From a checkpoint of a small transformer trained on Wikipedia: RMSNorm before each block, a variant of Muon for these matrices.
MLP neurons of a small language model. Each row is named by its layer, matrix (down: output weights) and neuron, and shows model dimensions 0-127. Each number is 500 + 40 x the weight over its row's rms, rounded and kept within 0 to 999. Numbers have three digits each. A neuron's up and down rows have the sign that makes its largest values positive.
Before each neuron's rows, "fires before" lists the tokens most often just after its 100 highest values on Wikipedia text that the model never trained on.

fires before: " |", " |\n", " ", "lected", "FA"
L2.down182:422451566495500469534570453449478542477443462506513522494531422524561563512430451511515495441500492555525515447505536515475447480474395450579493516493536449531466491456475497525534475545469492475456492519541496583531561489486529519528430461500482514494531447468502516528525477495511532495535450513484497532468488409480559539523565512500479517453495445499430524524401572499479480496550

fires before: " "
L7.down115:491469539526540440440506414489532473558419551508547568453478477563547460543502502501464442532436443505478552540574542486491503469468498396559498452500517516489557491489493424512536450534487501503440468521568470532462521451566521531529465533566500448500531498488501528568488468481457521456469501585465439575519529475545513522484503533453495549445469509545513459432503501517464504526541

fires before: " ", ".", ")", "on", "ober"
L8.down331:489527484450553471521520448554470467480429459478448517481537559463508412375448580491547601458549474549466447491600540528477503499566499465448451585528539541515524461556437481472517508459487491480567513518497541463534557515467534515493487524525490506467493461543447402535495550482450512535482542472399607436544471507532437507468461516501533486546574484544513489503536496457464492580532

fires before: " |", " |\n", " (", ")"
L3.down300:488415455476491481537527496460512538518428536507490510422546487534545429549473499554519544472487492564559486487503460444456466525471525465519502471547534459506500471528522538493483439483484494507538474557527506494524520512485454405530483509561475438508504480486427555529527490455412488477422520642478493492596626511487476537445431507508492482519438456449468527472527534419514455450445

fires before: " ", " (", "\n", " by"
L2.down543:515425541450523497530525503443506528450510519543502509522443475455526514455419497561567511461503429514462494562456437455490522498483521553541474444500435520474519467497495521541504470466451476510461534544471498554530496458487556496554480554494510468398502445471535424547488530474504551470520419504499522574449426465486554540472519511565534461466508397509497515525554521512497433547461

fires before: " ", " ±", " Q", " O"
L6.down318:504478491515494512436412551463512534524485456508507507431490486496431528453610521573514467475498456540467471499527518562423500504550600524551497508466461455435469491454429492482457495471514410520521520516509539467481468532530508481482551482529518507500500543466438442499504471520483494508464516514442519532448499545514678557479546509469497500444455489550556478542456534497487490515488

fires before: " |"
L10.down456:547459557448466491487586538509409460451424537535510499526475466533463424482490517528525580483507573556508465546520472473461544535566481506572530465445550440423510496548455528528536450545530487486510556537461517520503509490401564584484615460554503429518516520495565498551472505502502509556559496597461519488480514498458441468483530512541493515472499560485604544494520539538511510505510

fires before: " |", " is", " (", " and", " in"
L10.down190:562486485573452456418564524548482521530527579521508579550464537547531451492572575501482461589570440457513473454504497508481521590503501508569498540533524549485568528506493512550499532516522454513537483510427528453476524512476523468471433509491490501492450550460530494470559494463491547488553492568446468450539587507477478554475494451497501535519562542556522493494457470515432526498496

fires before: ",", " the", " to", " from", ")"
L6.down212:505505494487546487520449555455530504483478498413493438417585529446531424484492485463530492523514429588516507574521494505483486488580460512535532501512517496531416488502414485442487454519487500594470499542516493542522552452443488513497559504526500514552542464473467465510512486499598482502495519591473430489496481526454508528571505427462512503522528448527527519453427522476537447550518

fires before: " he", " the", " she"
L8.down220:460551497555475608555511509541644474498503491467561547441515415493482510514495540496447439545502518519515545505457476509538484539470489482478529464507547514528538504526539506466536496449386457506481517528517566515543466478487486522429496475470461449503479450399520394536514509493486520502426513530473517485477496453517533524487522545486517534445480533545521466434529547475525517524488

fires before: " to", "i", "ram"
L4.down260:513542479501431455477516443519491427529428420443500458527464531552525545501456538523500569487464483486544603427517528460488449534480461532448487480494494415552485484433575557509551438546545477483525568532472471435498495456557536566552446533490450508528509595497417497478510481485517471475415431523523562516475579542508477478488546550508517463478469577529513480441493473451482469477483

fires before: "j", "a", "an", "ani", "y", "g"
L7.down162:423473444547496513519577534478549542447501518489550540495584491440520526496503439526529444532480566505506532470499501454553503458493511545546528507551552506474482518498440547500480491453590536460475434480490539518501467529501433490564463476533505445428471519474458525528492450498616457492468528551465485530528476499494596483501432490496496489523538486520600480490400551535485463488462

fires before: " "
L4.down378:496492435452462507549509447552523450476533479505523528488563474547510474519512542517458527542408474488604434525490496511483478555515451506503528513570457508526429509452519460465499544455461598521570462491510510463467537523463470573507521404513517481486545435498548542457426503490449477449464529495452495452482526478500535459488565493445479572508483509507510516474489480591556435443517

fires before: "1", "9", "0", "5", "7", "6"
L8.down133:486508531521491548452550513483469538485467486490520547587549440426520500517495524477498494513540471526481573456495522503490512441512502429491531472503491505445523510535496506560501485434558482494585533548485537485502491512490485479428564458474452464490480439496460541455536471502533490480497465511464496490468504497567540525434538496511488573473541455531528528464536478543532493552557

fires before: " ", " of", " to", ",", "or"
L7.down70:509488486478578495443570505500535495560496439494498502495546522509605431468463472561545539522499523569542486495514498508516447466507524428463481494443473542488453475484570553476502481506515490493517486538577519504516551419480535590528460483558472534484449511511462460533481442556490436517502495389417500529501466544521599503542519587471564529484503446488483484480522441450516543488461

fires before: "==", "===", "In", "The"
L8.down127:503513510513481530467462497468563456452421468479482486490461495529526532506486478524549505503533492532505431486491583431493500545489537516443530517484483438546554519534533499501520533504398482549552552506537580455452495491510494480497485519526401443442517378475508515524511503490480515542534483561493422487478516529490494475549443414451479514459525509442487520341489580537508519481577

fires before: " (", " "
L2.down161:442507531510500490491433608530504558533574525557495492483497483522512539545439533436532503503518434473463580477538481509520441537546474548499517504533495474505450518507511471553496512565477504563504483524466501480514555443509547559536516543511506550493456473443508499522502532506522490516504524472474496493536419519575612547498469576508474507533449500489453436508460492477467434527479

fires before: " "
L6.down74:478495506501454483505411517491466538534489503523467461530549457472558455474486519451459543495511448555509473500467502515488602539524476521449477478530506437488412467496481545533469507550561535449574517434528521441510433535495541534471460451508509396519537527392491421467466496457428448502549515424415457491556531473571543504455496471440523532545544550510496521510486573490491415544510

fires before: " that", " the", " to", ",", " his", " he"
L6.down221:464501562547561483534487551519482486465503512578523462568476507494489477521506577455446433519500466488573514501516513414405526473521469449462521528520473442424505475529486457500470514508500503575443493477485542506498476521572480552537508483382512600547482419550514532512443529504448485498518507589505555554432475459503498541509509499454505504542495513482531516489476519503505500568429

fires before: " ", " the", " in"
L10.down429:532423462545490484472490461478409573478458529490472549411480420490506452480503551489521538547493481481544481488480441506537428530485610456408496459532460462450514537573462516429578492466476540551491469544419453535505531546502478478564464455502560483437504532451535510573468456476487537515552466553501531450493488582454537460470503561546443504437559508505418438507536512532486491507492

fires before: "==", "===", "|", "In", "="
L7.down24:481542523507554539544535500470582490473481565472524489481514464487583511472438542458446484521539491541508415455491522515485521536505521490440569523535527536458494489441466487558523476484514520491489500491559491399473475470521563518415501507522471434504474535463476532552573529499509539580434523632540473507544570484519516531561553471438496501559436496510516518461523512554539501503443

fires before: ",", ".", ".\n\n", ".C"
L10.down84:535545546572561518559445498534550547517471526517509494455549473459541472499517560453456566461544544524484499493481521538499491452480497506443497489512447540509465457552521499493520482525471394502514503432501457516547394510468485494526496570526522475555476476478534488519514468548425500515437487562488528441489478448500496496455500494456505532530464477519438459468462485505536533561553

fires before: " ", " (", " his", " by"
L4.down478:547457489443469496500456460491498466568464494473463588446532556493501447489496515504557481412577508496514463470511547523508488524524559551437510460504517421534458554478532516507428534497448528498522478487500516462399473539536480576509509528451458477467492451455457495526550406487476527444494527510566490479482526579461558554478463494522450504438512484460542462475486457469468488504522

fires before: "8", "0", "5", "7", "6", "4"
L10.down14:495410485513460469518459540551486486468489491481525516483521488479503490524532469484471523494565469541541524422471500518538481467506562550558502436478556465487569486450523498474491534551456464459516554486481527525505495491535518508496539537521524511485516497500588491502495495450552448488446525430466541544445505495516559451578481522592440518394471468498515477533525482457420477510579

fires before: "==", "===", "In", "S", "The"
L8.down105:449507479531500547502562501501514488535570458424465493464460530496458504463445456455502515516500466474483456505429531473502454465525427540536492562430419485509490537543442546548555553437466500474481479507508523519532464522521467515488486450469502487510473499525455516528474562489517507469519463630472472512574532477476393500493533587498488597478489478524533555520510513479478481511501

fires before: " |", " medal", " –", " Died"
L4.down139:496470551512549446453563596496545524533436513546505478499539513518530481494480499484492473500560463453478513467525525461510590455506536407408469522509517441520478453488499431578572524448540479553521456558441551500453547431480596505495519561485518376462435479496557503502503499554506522450489440507503502562477521485498554486497549582544511543552553485544507459475529515464528492492464

fires before: " ", " −", " —;"
L6.down112:517425459455506549386477538507574493566528469451547580483487546548579489528509537519499575517521540516478511499543501501522470571477532503547442491489446491513532488514471490454522551501550552552485576522446419518481541484548514461551438444575494595498502441489484525481436455448548460535487503510522421456531534488542549510453474498540502449514504502544454497474508530522505480513536

fires before: " ", " +", "|", " |", "0"
L8.down71:520456526513483538558486501464508563520501491524447521505484526552520507507494491452492499533487556570435528544567509502513420496528482472483526544548462476480475512450466496502482507515523500465437477485500546536397558461542484531521527543560608486510508543589496528538510490451509408514491511526448506512482489516494467532462463524551557485437555512485534456493460501449482520405481

fires before: " by", " the", " a", " of"
L8.down279:557443457496504488561543467502491463459409543523551493506550511509566429425595451527494456531551601416507505514483461509532520431479495469488535500548504469512454557469483559454516517481479536515478576457470503519495462570531511557455472515529468482471448434466480416494519490465474563573524496493519479460546486531513576571460457545500492446484501561527490474470577503512506494456540

fires before: "|", "her", "s", "ance", "ribution"
L2.down134:514417462535573485503455394503463475513454486535529472446440550479491518475504539436511452512397408485468498564547493531517519483518481489496503508515499401478563491524458530483488461471461379587477496522474523493480465455502489510475583561514524494444510508485446497469494513530464437496533521428523496543627453537549483491474507513478513533557454547565532475454524571515518546582531

fires before: " |", ")", " |\n", " m", "%"
L8.down363:422464423505476484498491468526488490471539495526497490441535578475525486527438470561493458534557516514534393451535473442507543454486552439483457561498464483537536509474520561548523489514551506439509508570505496468458477467559517534489396509546540454495473501511443514514479481527447462479548534513483481528505523554535474443464515514474451491422482475443479593433490467511520461535546

fires before: "The", "American", "In", "S", "A", "==="
L2.down375:526440492520478469539450414528522509523555485527463473477471472475536456428426504498463493445433424542393517506487540491490489516515424532468488463446529487490453492548513440490413478505502466542517426560540454566527498530488483518460518397491502560487537477488471550557601472457463531483480464492498502567467502516432535462518495479528529439465482427541486542527483470468455496520465

fires before: " ", "ani", "an", "ia", " —;", "ian"
L7.down505:510527511532481604519541516513594511483505509501456444493468437561534472531509525478489481490571474493579521479463498495517517457453492460446557538451509490467511456555536446559497454497499456489483472493463514462488472576493561554519510489571523571445514489556436484571458434528493454522459448539457481496474476584550507502401474512487497536511494421507476433505466537585518509529542

fires before: " in", " by", " to", " at", " |", " on"
L7.down348:485563511422493460477496473505550464492427470476498482453521472458566407469524544500525455461546558491477528503478527507525451430549532478458515490590483528527537533570499489521497541591495611471538537505488545467488526503470514528528500483559510504510541472566434480539505487539530465534581398407504449487548482502514510487482483515478559516503493491494441494516575470414548522470444